From a checkpoint of a small transformer trained on Wikipedia: 13 heads of 64, no position embeddings.
MLP neurons of a small language model. Each row is named by its layer, matrix (up: input weights; down: output weights) and neuron, and shows model dimensions 480-671. Each number is 128 + 32 x the weight over its row's rms, rounded and kept within 0 to 255. Numbers have three digits each.
After each neuron's rows, "fires before" lists the tokens most often just after its 100 highest values on Wikipedia text that the model never trained on. A number after a token or word is its count.

L12.up1286:096147119131143084133207106126120150145098108104056092171171155114125138110102109196137123137126131151086117184147062128122162090150105149121188116111103161118127106117081089097137136065115105125098111167088083129080085112152155146175127114121161164169179155144120165092175162157107129100106111153098080156099095100109129052135170138115113154142086040161136140105089156131097160133112101111144157150089129122125120140144134154109122099091118114150146134138063144156153140152160076107160140108150143128090130074138138088154161074160101094164083109127130143122100145078076107074
L12.down1286:142115143118105189143142157100106170129085103137090168172183156105111158162107128071111161152115152125161167091165127107114106098103113161149087126106131122109166153146150136139081121131147128156093139142091114061116166121147129139121116091121125067141113118101105197154111120111176108068140119111094134186162097169151142192141047078102083201100068110156205144114129121110108093132116119149135132085148181088131194087113183161107113060113123236107162183064117207136150149097103158107128144142105149149085116111089154188133196104154123028170144130174135156124104138131139093133
fires before: " " 70

L12.up848:140123191177153077184119104127106150115070066155129141131168125123145155113157148175154053137151140111166148138127133160138186105111172185135190147145114040178125128150092130086119163083097132139126174134111173154144136160112120094120105154108126169116106130105140177092128154210161152144126108176119109141179138129141153136116101149139140139107079194126128143207083102087078108122068124109107134165115121109173160078187123176100094158158164098158166147131137097205136096177124097134113110028148074167078100099148113124118076120133069103096119091140167127188163161075165194118
L12.down848:092096138132134153145108218135107122165171096160137122148112104110070154116154090113103160168127123142110146118103169141124185129088117131128110111134156160111172177152111131115151164156114141111177121114150147084124130100085117135101118181042126097122088145123147135129096133180126169101149104162098227104101094157149077160145149130124160159118139135131081158149080151154178127160120112173084162153118104168122150070141117149125151114133163088136081077075124132111134145115111111140166151167112102195091088101135130084122126153113142160176086188180067176091143155165125149158
fires before: "2" 96

L12.up769:086163121112129095105124127127093103121160127136150148145169163136101130138112180152159119110113084149121190115137158087113157119133065171101208143112101086159159111093092132060135119096135145181104049121170185136153113108138108111127060116142076133122161111123108151058187119069128144147097091130124149081086154145132113113162125135177138135158110123217148141136101120142130163104190107097127141074160166103160127184113178127161104159150103117139136089136109130111173096147158120082115117125152154146084114086124143142172071149156157176150037121161153135115153132124108119103
L12.down769:120124087135171103171137105130135129167106137184183078104125149115133161171138141119086121120121084105152173152161093122157166118094165162132103080122211119086116195098179101148127141224151155136151142141147104135126127133113039137126172176117117148131127176124141083118115160176142120137143124076137138162165117131157184178118074115094092117118097058164164132094086198104130112109062110104158069107112153095107134147110132128099129129119123205098155106108137146194112112158040098129075145108084129141102143155121100125122133166104126090131157092078154078101100117147174141119
fires before: " " 89

L12.up467:106151124166114160091112135109150040127092102121110125087184163081122116144150087097153121087099135076105142117131173107122163098153142076136171141115122153075207129116141097135130124136168143140118109135106193167088137144123101097121122115106124119096193167165086159133139112148118137115132166115116147138133097073131114125140053150096081094137141123138227093098098130168116105142103063144117063114146084161074105133094131150054115160124144105107111110168167100137135117109122147168154107108053135127083198114103122100129166149134159136169077144116164123149075097145165158153
L12.down467:126074105164145133136197120130133066115068169134126110140127107095126156156145168100158147124126087144082127086108119143152076163043150144180082136114148172131142159156149126125094154106082141102090121105219099077090153116123146108092107128068238124099126133118156157099191143125105152133094107100180142155129140102144152085067139153133128119105147143145152051168174181160130098153188084132062143105139130148132123146114083129196064154199136180090126184194033182116085131123153161111140101181111139193116101102099098099149125103095103071153152145172145139136138193151130118135
fires before: "0" 29, "5" 9, "2" 7, "4" 6, "3" 6, "8" 6

L12.up219:153234101140202170056189150123248135177167151156121155136146139123095105124164135138144092103110098134088118153137106132111216149211172159110088114111107145096159171148108135114142124072121130145084090149144118134113127129134108125109131164100119157096132149100101120175120123107157130158175101092087176123154164140091149101117121152106102140130128156091142124104143195177152120103189122137130084147139121167136129148150122092120069134095131138078090105139158106112086134131228081095122190147122144139184122122173093094199130142218128097125142138130129131062138120111140102134
L12.down219:106147131098094141104145133092082118107137200142172121170114142150114145084134127167160139201106113132110156130135139152104152096101109149087114150156141098084126145127133103104163099195192152089160095197073091150138183157163201096108057112170156134118172112137115119082142117166131094117072113097119155128122148099096174204132139153199089126095120070111101114108168142118131120112130077167153128098149177098144139222105161175158103159049118175180168099140098142051124118159165118134099120087071126117132091091165094158080127084172144180211101119074194213156117158140128081124
fires before: " to" 30, " by" 19, " with" 8, " and" 6, "." 6

L12.up1036:127112138183130074080104056198131147137140085131130120166150110132146177144152092089109160073117136054123121101124162124091156083177125154109129123127089101173162144173121105129141068113052154127124178115140145083142142119073088122123152076143120102099087146140150122115099124154163143098157177148128130116127144137190124137173200131120137105161142155095147157173091134125101113155187127128200160178136125157139155090186177142124091121145151152186116104133157111203152152115110121119137102198151148210118120149149162135149128170124165162129093117101102148133195104125122098120
L12.down1036:104099158117133117164136186068076160137107154128111116039089187153119139119079138128108147111123132161098139119131155106130209159067138114116146096146144119125143089091161147142145177084163168140101119094117088122134136117101144197141070141103068133127141084069109186140139141125116146151140103102142097142119164158159162152160094114154130118139118054151191118115107183082119138066087115098079118085090096091132134127145101143167088121135123155115093157139143162066118103137127133156159123108144122093141078115157077098151047147144085103109131134172130154104143157117155112113
fires before: "2" 47, "1" 28, "3" 6, "4" 4

L12.up2425:117129100128139182140114135092133139129152092096078125150134189153175104150104107103087146120107130129151050086117108148118113126191065196150154188128132143122165161094131147102108086108111137115132175125112104110125152102142136133157126069114119142117087116155120110117097141135125146091136219076090118131130149151149138142145044136120120126135105094146095173116166194142162175079129133155103129139108127151094210111097122110087151117150180088106173162121104168092131075150141070145098133101149146148152094133147135110096117118127050141173122075102118128164171131172086135116
L12.down2425:140162116108101058192088117154045129092169106148138133153136140180179119134112140153139152105128092195102120108151148123148139187079114111103121146129123175132094118139135134107098119067138175152239133133117072137136160065161180127107090073135112119061143106067175147147129193128125143150137184131055136117131140107150091103166096113131091123149148153143172157093149136185131148112119167096115151178112077128177115107111145175131085161129126152086069119126116122106127121135041105120045096127124133155133060094131131111144119058127074099097139138109134138130156101144094130104
fires before: " |" 41, ";" 20, " (" 7, " =" 4

L12.up271:169111185153148123146153138111097107093166121135078125132143131137093174054118097107127152135145086132156113141137147140147198151156153171120166146134110154150179145083130162113106111098087152140056082102147091160091210106111158119096118122053126168115109101119149159064110162233116133118083129161077127110103096148168121152116102137165099113106052146090151091159098168131080137153119113159092135213156074078117122091153170088108178177147139124148157081076129103147082175157148137148101139111177125112138131095099095129140084074128142145148060115137104150153094155122132113145
L12.down271:113118128166178099157178149120072158134148073124138184185122082124080132146166077055088118157148143174118120125082132159030163195127193135120123073130165118102187194166139141098161162141098189110166150070130165108106137140000093121076140170078164136161102138090160116118114119157147178126122106163116163135126075165150079147103121107135123108147096090119112143145059183110097114132141086111085129168128133119169136094148123131065139185127123109151168104116096110123082130175118119130150122143218109139062025130151179141136124177149091144159109138130071141105181130137142140144
fires before: "2" 54, "1" 33, "0" 13

L12.up1438:104134082117075150077145178144077159096120121103064194155107140148175164160091133129105199157175130097152101096132166125125125124159096129166106148093130141167126124136156122130182123152152109112148077116130190104139101110104161152132124118136100108148131093134113177179054178176110145147114119094108118152100108121080145163110087107135146133121082094136117094068164141141102135087083114141180106138093137073074066099112166099112078127151134115113164163117152111144125113154152148123150132180146143119169170072101097124146108127147104102181166111105160145121143080125090167140
L12.down1438:103079090158116087167153102100081110132184137115169146151078179198167155088072128134128170128124103112156150100130160118129110132122099117176137098072097126108132120085094114176127176094159174133206114131117150155112049168120146156167083133125182079119135203134136139110083145099158186164102144133127147110166115143142113155088141148154101103134103128150111138100160111153170117033152079134135184089139129096181136097104168084081036152146175255107123108144118130121139110155031181093026130132169195160144103123161088120117199127158173115141113135047158165116144100092071137128
fires before: " |" 50, "," 11, "\n" 11, ";" 10, " (" 6

L12.up1819:148132113161169106121119090102141132183111103044100172153110180088134158108107127125136138127078114090105158098108064097112181089139114147055112072132066161140178171136104144127134119143057106099148118100133123169118174166091104171139197111117142133081150070137154149074114087116112101119160134126129120103118085104077089081155093115104119129152149211112158142128139072143114125138114164145170146119168126140129125112159179175149142135152116101076114135168150150161187148171121137118115133082151136101139143111083115134086093088111142110099071146198121126157166153166126086169
L12.down1819:118123115150063103095147085114077150161000084141000115127134138120152198112121113111137127148091166142163133093115100137116107195080106131143116106134160111188154124122141138138082210121101114110139121151117122142125170187129079142113150172100187117116144174143119131098124102156100105108170092090107129153144128091129114168140137120154104107078125089132100080176176143167134070078158121105130107112182143139134121163116129116123135098133096217109124115157081065126130110131138148098051096099155132114125145118112105117090130159098156122119168098048134104186147127143134113105
fires before: "1" 37, "2" 23, "6" 8, "8" 7, "4" 6, "3" 6

L12.up2294:088087091187103158096095112074105146116114087105093114115151211159129163142125168156171104081149129121142136114081149116189143147113160157119122111088097137144101176141176138121153152121132145137155117088111119118098174133073149161114151105108107166116098158193132145110113160111146162131141148129096129088119118144065118079119158157134167120158146075179094137190123129155150162075190121121098142124136135143137076088118136130144140089138083093075087093087123157115076135176113121098167180119128102154112104106133106170093170139105136158152142074158194068084103133092124153132
L12.down2294:180053095057158106127122123156106071116093105155090164107116151091069073144092085139119195123112092117106087085162089161137070109088092100121130136137140159113136120116044109108120135120144087077183156145133116096126094137158085110108171126153097090161099124109150146132112110122124143128140103108104126145121182131144154113146151106127110171111166163101151107119111148123131100150115147163137163108126109073081119136129144063147150098179141124107126117103102121092136107115095133149127088138098127121160109085142140111154122128115152078173149090238124247152150146208145127152
fires before: " (" 22, "3" 11, "9" 8, "5" 8, "4" 7

L12.up1683:129087099091114126139120108180132136056000163158120115156117148162118106089136126131119128128111133131165136202126165039154236099085081154139154135124094112129109122117100162127132119155149167125088028123134183124146149062125181147094107102184097111147174088142124132089083162076095108121089161112158159103158124120128180151143093181116143173136088112131092059107145161192143111106097127177139139138173157127092129153156134097113143214108150116178151085166083117089139119164145125113201128128173140102104072092114106109118067138123127126081097109123124122172090074127028097118
L12.down1683:156139165130108094191124081158110131104185092132166173109137173148141128105081162091093138138135150090121112104145111122102091161139124136151080059106165135116098125197149130161146108139122094199183140160163178167099135183144135122152110103144133125155103119142176113086091138142120130149077108091159137195120166081149128072133178103146054173142138140090117136095110113119132152150121130131130149170148136076119087133119085114052143096096147166094080171092169095183131148097005069179075138145150150181106152188094117124130159095109101051152124092129128113122096089141161154194
fires before: " " 29, "1" 18, " the" 12

L12.up169:139193069132091117114124131092139143138064090090087136204087177117100144090162107152206194154107125090127160176106170115105150131118091167180187134072110134152184129126124084120139160168086121166105120107148150096159143158091165108175102084167108136095172137149113112115077158123149124116118138166169152137148149119134132170130073145168125057177093142102163169186139111097129096166138190117077136125147049146122159105135201116134091141191178091167177174092123168168101076155129157132193134151133123153132096119164153099142117116149093133131056075115119135137083136131129160106
L12.down169:143088139137114110129125124074168126183112086108163158108042117127157086147106124129133211149158080143200177175088155174123132185136097157066131141110162086132121074128137076189117098175155090112036133162165140171147173156151191155124087112091101129051132130128112101126106136128156109127092118161128186125140122170090132185134099145134082154168154128102189168081101187116069130138126096117099091142156092118128161130122152143111106084100122067131168160091108142134134085146247124130199145123106094105175151148162131159127112065153134123127123092154138152173120125128141170132
fires before: "2" 56, "6" 25, "3" 13

L12.up1234:165154168175143111125116116087216075201161150177091124125104124152099058164125145107199052125093090139153132131145122151110180147161106156096093133174146127099071156069135116126111159114106135184073096126113151149070170134097102151174151201120124165164106141165146126125110110111105159102134109190169115111162123161144160046101134148090138125152087091118130103109109177159099143119179126108085054152154147152098109180104098114127092142075130103118078122175084169127132155118175151140173145070134120128160110132110117116206131140177134136119146154114075185057201111072171134139
L12.down1234:123102096110102115136197131078083143161115124109192121191119100167113169179080103176119122129115076128109191123140161141119125171101101165121169102130186147151184157098106142135128097175090108119209160139145111141103122161110117120064078106175193129151150124106150117084147163152153212149091129105057110113114144085106122150129122138171152127066134104172126095155139100095145086093122058120119171094156125098151160124165173101140127152141133212154133112074134122108183116153148146171072116125138150105076069115178010079068168103127118148175131088105176188137155122149066166126
fires before: " to" 40, " in" 18, " by" 11, " on" 6, " from" 5, " for" 4

L12.up2337:134175178119117125131134121139144116118078104101111081135092187044160158164157101203177087154094127097136121139132043157105113139069133176049163095126151117173117087148131090149109102065116152096121139126163113140152116105145143168159122093116092103107185095113124120102123131109137076165141137072145127119128094151079153144149138117152111113141139123128149149142163150144130148102147191187130139105162127193097133139161145164130133138079110131103092066166157131097156086107147145120150092105251109177110104173151106141068153160151079065163149094101153098125152162114141157117
L12.down2337:141132099197111100129099125128077133117094141121083120099122084138181150155175132108113112165092128151109123135149120156117063143077135088124107135095153098176151132139161096067149172137156161108108169161140132132094142143144135123106131201134096112105113095155187130142114139167127141115127161119146155130169118115161135087143061156102118148125105083145082101161168093097149184113148164098126149076107106132092096117170101090135132113074137133118120126120075150111112110103151106144157130150149077085163139077104171101127141137163119139070077115199098175133156148125131107101
fires before: " " 51, "2" 4, " (" 4

L12.up1619:152189137144139113192099146077130151133079060051095190171101170110104192092133143181115147135148121135111128188114120099108133131165186200169168099133143141148160078153069127130084136095077162158083152155200189097200165111093126147125122115163119172169139104160120139138124124111148132090096082136123159083143128115093111146085148101178088167159120156100179141195047169116160124139117191122090121183131094119140101111092162208140131131162153104143180128140112147147150121146118125140159112107157166118125133123105123124078117093150055176137100137120112146140174154083088182186
L12.down1619:107100140152118139168127148105101117183102109116116152114063111142119139172129103124110201146128107138087141104129201107098111165136119150122131098159166127193146132184168148102147110153088132160155141054107174105181143152141174101139111160115141132096052159109102126167116096094093105107171126113094185114170056165082108141103116091153107099146136125169150143149127127069167142106109097038058150139146088092196164116099128132121092107161146120179158125128178114091117142115059127177158139107073176152147092124123139122099121087116127177087122114145119103144143157140164203080
fires before: "2" 89, "3" 9

L12.up2374:133126123123122163099084117172113162098133158113115154122116148107094171125127148117109131128108077070111141112132110107123160140088157180066145158114097105075118065155129166082164079100158115120138088105104155140102117133186123127089141204083112156094161118142155163088159155127115176166143123138156040072159108143104144119129163172114112178123126157066100149149087158144084130098189134137121125110144127187083160179199144229129094112156125110102134099053119166127157067164136128140154130114154127119172094167119109142071105143139094095140119082126171098132097159120137176130
L12.down2374:055119152150136170153171174113155125098143088173060163090178126189137109138136155120134055188186121108128185110140063195118086141138145113169160079068168176146130150067111068138133153114185111144076131142161120082132088176114157156186173101125113097159145090152127085126156089130137082138136087176164186053146135072141182118124188094100113134150115145100113174160154091154123127139136074124141121105115168147127132176199095123116085094081112103126103127102140126072073159134182193093188149128154071059125113104071166106082091147137121123152150153127190143137187108130183091163
fires before: "," 87, " " 5

L12.up1927:154121154160109153165146146077125092107102132163087157118199096153083064115095097165146149127135097154160107127145185106153102179108191193169141116160136106087099131109100162085122126059099164128181190152110061118155134149128107137097108133105144169106171136107052155118081085152167104186171138142090150120160104127178117160095100089129140162144139164045118144150118112096072124118134149110092167060158150151082092083127177093095141212186171144144148148102169146091080059210158143119162146083193098124052111134144084129135134137184104091156109123145157137163150149117124213133
L12.down1927:139115103110130129165132174135119133145184099109138112091150148116110136139161074122171117185106109172124099069144095125099164153145171131111089107096151149146152165115128131078138177075048218165152164128103168033081163103039095122161155171116088148183094153089094111087103127162144136170134100114102202155111116114151116113119095101118201215137157143134096148132090129148041203118136136169130149169161163082091146093142110149096168160141174099185133127098137096147154109140096106119111137105068112149102086061097113122144137135124116130138075152111121095130092136081147146184
fires before: "2" 94

L12.up2488:087135137116120127133110132133145100188104143129079157128087149118160104147214077142107189113103097154115140131144076151128161098129070139102151113119026094125152105137117109139124148150183168161065090129205178122151140158103064134136126106146104077059120140166142115105148133208168192120142123133122141130135082128125147126120129191148129146152115148148168101132160153186146112093123143157226116097128091060124148088129131105183103142132131117133059082072153168136202082125182139141148175221117091096127114126149117110138144103135116128169121096118123126139117107129147078074
L12.down2488:177169167139164160132131127138134166154135110105207111059157128152148164151132047177135143144134108149131127109125164121110155133072123132211147120162128182130105120152158130127178087141101098091095095172166156132085138078140148168091158119108149103126105173126103069140107160110066073136127129132147117069106162186112170134174131177134081172182111151149169148132082149090085228106165090118159167133153093123124102128167136092111116144074081130116113096113133139094127110131081163120117189088136163146163115138085144139130068096091185122158094127137146095164134072157068150116
fires before: "7" 73, "8" 20, "6" 5

L12.up2275:095209070139138120145160106096126119124139096130080137095142120069132155137150166152122079060102085111113116059109097133145113144112099167107174077135138125094150142170136160118102134085055099116109116108108161154121090121086071168108123138111133123087086128175152077126141133141152109107131129037117132066179111155123158098127133163137164116139104140065146158181102214161129127088188087136121062126174152175130183124168150159113081098138100146136101184145170111160108133080155115156096113132122107137057140090099102156125177180187093161160059104149058097118103138139119167140
L12.down2275:079089050121097130151109106151117039101078155100096160082132161152176108184101116103134147097128171103148115147107113158103167147083100174095104138126129128139107122107079165135146136182078094129111148137167155105078158146182149146097104151096157113145154118099115119170126149125109111102168076110139125126103153116154163090127174123136092199102151064135176092082173115161173099151074086113121111118133074110133153113141148139157138143126131142093126167174055132156112156099147143112142107118132166128176115200146145120096066077115146095164147095200096139165084107147172142141
fires before: "1" 42, "2" 22, "9" 4, "4" 4, "6" 4

L12.up2042:176160146085162195115153141119134150095128101133135159189092138127112163117193141123149111066190130101146124158131089146126122136121171173149130121078049146115093111145116133130124109138138169126106078152081162109134169115143128107202074107163154126116144154137045141123061127130117129089125124117119178100157137157098092139098110097141179118151077133076125169120181138193141110145124191133106177130140157074126084101126160113111115087158166087121145114118179109121145119160133135069164127154098121114105151107091150133118170172185150147099143079143118116138156078110132153120
L12.down2042:125131094189139149139090124099134072123147113146156108147052122139136097115163088143144231117176174159145132139092215060100134108120106151125169122106081111142103134170180108155148086158109111128104150121127164142058136090156100132168141151102137142102054131168129104119080104104160179101101120124098150135157122166117116135150119173158123113127110158166083159203177097080129074150170098123124089101101134120173145117148118137086075117197116179159118125166121174124103108140133180119127087090112165163117137131182117100142081096199106138178131130104090112157153114137138141130
fires before: "2" 75, "1" 7, "3" 4

L12.up2252:162126105111045111131155064136120140121087140079104174155107107140136115111161174194156174114137061163115173163097130107135127169170110150105149137146132122085126111111085206067119135071122093141088072128118176113159151055142092133165107106127104171185149119139114119013151212158127123140076126151145142108109154111155109081203134203131128127113078137123138126117151155163126125137121044095120113154161120167185098174158114185170122132138093128115159104171086123120169124100164144109187119149146109112096137128107177076122107087145161101112080120144139132080172130168096103121
L12.down2252:121137134163165122170133159173167140115118128136182133131111117087074178047119114113054161102120178144130131135113144089150153181133125146178146103136117084165073156129196073150124173150142089136171142116105098152139155114120090141089108147136135135118136167143193102138136116169157141152133068075109092201174100154122114129098155143085138092126177143148141154140098090060134088109165144141132089109153110084146160107084115117109115151159167173080105161156172150145169087165000122168140141156134129138181141154148118146109139089132125161190113096044114095104109101136105154155
fires before: " " 98

L12.up786:165182086108141124181107086109121081161152090129143070125143128125130126099090046162150065166153178109124074152148151113145159110111139221138180112106121094098129118154161110105121141158139081132118115152146174141084136111159153126137119154145139144109100122100130187079187125116146148147113149115132092151131155160126144150163096187183164147132104123153132119101096089078092123156166090140125134168165176084107152116128191167127089104123119140136142117108140146154157107149145143095119144176160140119102148109172091128163136131111076126067133131196119109094125119129100123168
L12.down786:073124155145173151081090140088175138084126118114159142136080153154170223138159172121095104113133078100186142141116179160122137152140159096136082143104158076127152173158144121144178138081119124110048091162196160185102164134095084146117137177103115110172107101100103113133095113137081173147108122105146135134093057138081176141115106076142066153112169077171116161169122037129136111114112173123153106138122076117100157142112151113120182089122141166089106133128120135089141129134078105150120171124069107144166144138130139077178111129097115059150111150117114165081123080160173201110
fires before: " " 58, "." 4

L12.up107:138134131168128192176125137121169141124105146124121086177173124129168049187175142125137175177099075149157127169150153091145117129102114164113111112095107080130148138163189101051204114108081191188101132126138139123097144107075140105121109101146121140153118131135062034060118120165123117124118137101132101133134122145177094119156109152155123095134055118082111123193073138104157111108102112138135107115107060186112160139122166131158148173128153125123149201110156164163075110134162144143156143164129152069117080123140093139196146088174119084150102101144121159126094119123152154133
L12.down107:116160138119153127144165161159120117143076145166032132145132101135174111170073173128169118122123141161134130163107136092146114098141171114146131188083049150199083207084166094184121102082128100125128183097121091120120121151153105105120104091130115160105110140160161160145146151164121077157117129123130143128107171128127141084130130084174039129167116155115159059082167133044140103116139159149146064115143150146111149148105087138118111085092109077148171133119100132123147132152164145126182139183106135047183118130117126140061173147073080073137125066154187127124142108160164133103
fires before: "3" 58, "2" 11, "0" 4

L12.up2270:098121159108106069077122127161143101134115087153139088110171166126135064108174121154185066084147096158123113137152071131195141185179125150119171138171111140172163102076146135131139149086159122162066085160127132083146166112144098085137159103095134070151120118157136187169108154117134194080106116082140181112137152118146152141125112132101133096138119144099140142113075128143136095131145134119145111088168101127134097168082126126173188143141237139041099087105110130172113141129190169110161135098106165181103154106089147078105119108095147120147126130109102099070184121175130127203
L12.down2270:118139108139109205149118168108134112123212085166214164114149116071091145153069104126124122180157151123114147124125174148083167097108170117146120129112127067071132113145122112119120076128120150128206182139142094141150125134113151157094110150122155164113194107122078110117148115094128143163113141083107126106113114163080091147172153160175094145119166106129111145160095116091062172213129119196148098141166118134118127138154093164094124112123118167176120108128123177150153081102088099144069079179141143131132088079157141081096134100118104109116106094049188145146129077106129085138
fires before: " to" 65

L12.up2021:138112112082145141139185109120147142191110127135112142171150122127180116123126126116116090160132120130163100150124098126131091104110166177141181123139143117162135131125096113098133180122174188134106196150103143128145125150146144163147158175190139193124149136127184113120139088191124070137133179095118143141118079150065154149133143086143170103156110117060187106180112138108125091126155126179132122130080135150152104119074105152139090131092184127155128085112123132131094122163150109102107090124247143130087100136129156146110163099088070162123128085142124091121219153106125143118
L12.down2021:127101112106110149120145091156123109135116109126047116148099063108197131129078130174112188151130081147134100157106155114139080101110118188109127078135157207152115090139144176111140102142154120153107149125165105155143124121154173134154102175189104148136099177159154121140150132094125117122127122110158109158153144112150140154151120121131138180189136193110136109132169108113158104138157085135082108193142132090118147122131151131109197120172108075128095215144135130127152158110206108083167147184156148105201168123144129167175120153079095151145150142178174116100104098137115163082
fires before: "2" 26, " /" 14, "8" 12, "0" 9, " |" 6

L12.up1105:135089153104129154116159105153144102118098067101145159083105139138165098063199111171127075174150078118117109120083151100107186115180099124117111108131079141158176113099093144132158078080154103124090131134082151151109158158089108174096084139111103145108155101143113176108076145143158187114105125181152118083091122132169144116170099151071122141137124136120174129150120180203096102136140161114107123094165117099108054076140145104134147221136173121153095087198173064097115102147140141139149153067160120111135089111135175103086105106125164085113133123125141104203080044103159160094
L12.down1105:120173134114143163138140160110158126135127134144090066162152149125104190091138102125153101061050165191191124112080174130127110144109166131114151107097143126106135145095086151156117136085168177135179142057194110120066145149131119136129172149104101083102149103142150189133117128115148151126151087084095175124107101131137085139140193083128108151106095119132090091107121117104123092187098115158144141109149145173125137085094122077100163150117143115115116086153149166143130129115157106108130121157162169185118083107197125132177128132124128129149143172107137135047095126150194100129
fires before: "1" 62, "2" 20, "0" 16

L12.up1081:102108157102150120116083143052157181177093079046098141144146141121151100096187166100125101095192098101169123050072096122133132132169083175127132127117117132097131112133178164154072083103096140114105132112185133129145196111189089094117166169154170098207159128143145246097084197099145113154104132100120119074122143070160098102187136124130059106077099130143170096125090144101104065122122129051160105167105161220097114127148167151133118154135151107090130111085139184142140178179181183148136142124136132098129151142136057128157136141108152131114111103130153097123109158105089115144
L12.down1081:123113145144150146115161217127086091123080094037117162095135081089114177186165079169117161119105150172141102155121167127140123115125147080146119163111095135168106095123142110128093082162065136180113123130119130159116140151107167183138128201169118154157138071116105074213162103141135111160110201131120139146118071101076155174095096110173192108131134128192116166084159147078102147174144127176122151133101107121144162117145113160118206110129113111142140109120162146159140136171198083111171186140141113112079127106152129078118116107148137136190136111141157126126144071173150139120
fires before: " to" 60, "0" 4

L12.up2266:103144099133103109059146127104127148110127188164139110113132121059120098050124136127135143108135135116145181183089133105160173131188132114091161139088080079162072120132073102056182090104093111188127135136178147121135146099118141139106103188108074216115125153164155198111096084151141163110154105115101147117141128165103074040109107124104108072143146132172145168157136148177136133161154095128106104105115119154088116123114143077122123179129110135163066126135111128118197086190137110150156123127145165150132123143101156157107113156086111167174099107236109195143083169120099149069
L12.down2266:120102132126163100136072083155126088128124104112000164109126098132111080127122142102108127109099124154116094141158158125156177100141149156113160132182125118148132115094126084192061105089145192153162125119064134147143172138114141153136148078169131121127147175134137136137101140130137133140134152124138118091109162199109185143117145080125152093119111165147123155141122172094145071097122191136143108156070132145183112112114138124189165092166161000127134136102094138101123157140255124108105120081087138106115140097124167152112170163163159107153138100004088133117089071101116089123
fires before: "\n" 35, "===" 8, "'" 5, " " 4, "==" 4

L12.up1932:112205145121196120125113131147179063140153129137122150106224095148138051068137153136133117160142132105084135145100136087156207145121139149124124121154149135083086142087131101138143073089131174099072050157129138097137122103128164087145145158158066161158084112149109091187137203174105159148136125167145146118132166107120136109130122210061137088124113102104197148085108153136124209105182115134126110182094109142135170125096111055102126111122150133157117107149126125132129132137208120092143176151090120110115149079158167145158144135173165136133097102138101166092106156093127145117
L12.down1932:148147117137083122080110098123134181141136133100173113182079115181168147110084114134150152155105099132109088089131107130140121129123082160168106105144140149111114131083180122109122131178147145173174093191109139128121184163072152141102082159105204115153177142153115089075088133156138154130087136133113148093132190124139130101123137168156133114110133099093096132181158132145076128069112034063165127086139136155152094106115139147063077127106188255137143070120138159062101115138136089132029109116156146133062092172160106152079172111095133132118164140100177160171115098156149153152
fires before: " by" 16, " to" 13, " as" 10, "." 8, " into" 7, " in" 6

L12.up1074:195141111150114102112092148177103150105079102125124135120127149125127105069143087168175076129163045134137172075137157151116204109117153150163151170127117114110135107145092170121160171037094127141114117095135143167154168150110093059144096092098116147172170089117111187077073215135172163139130139159128160120115158056158121153154072102127168182102137161118062114161092159159090139108102164154145085093100171143117118103117100118134131130143112134106172108173099095129090111155116077144143151113225143098068183117089102168089111112161152117058085152149143205199113150099093104158
L12.down1074:155131169142154123112131188149000160102159145169105114085189126137099095058130100079162085097134125182140140115143082169158126111087178135132139073111088120091128192110151146137099138081172217138091108141162100124132126097089154112118167141089082115154157115094125136121110126190187123170110103153134179133082137143161104131216171100103129141090099143144101135096111125174112135126154132196142119122093168153121104126137155178088191159055145153119113077147143168168133149159093112141119133171169078099098106114048137126144107123146121126127157126065158121059124106117100076193
fires before: "1" 86, "2" 6

L12.up1884:136153123148099088128094122158064118139084074132118161216111197097153164126126129171159136119078095084110115099107109191132181119147140126143192116120105171137187118102150127165144130089148111157120136130134142139128138162093118142207192087100098125118175141088133141155052085100113131119124101154089116149161203142091114138118105124174173150167162133091115125155117104139133126097107052134163111149133100105096120147148120183117138148112132152138103126127128134135101127181132142147121093106148198108124157081104148158077144136142168134152128128210142159137188146127117108151
L12.down1884:132100149132101113062103111123000133150009148131156154107131188157118152107129122117137085155155124112148185105112129139122138133096163127130111113121112098146099168164150113161110177126142109147081164139150123137190117073133148103125164140169127058149167160097139129116160150162130104096170165135094139126147099128125128105136116116109075063130141105130108137120126096166157151163162179097159123111079155182140118183142124131137086138138106229111140074117126136112126116140085140121101129085146151125147110125007177105133115178131108161115158058153100125151138152130085133206
fires before: "1" 33, "2" 27, "8" 11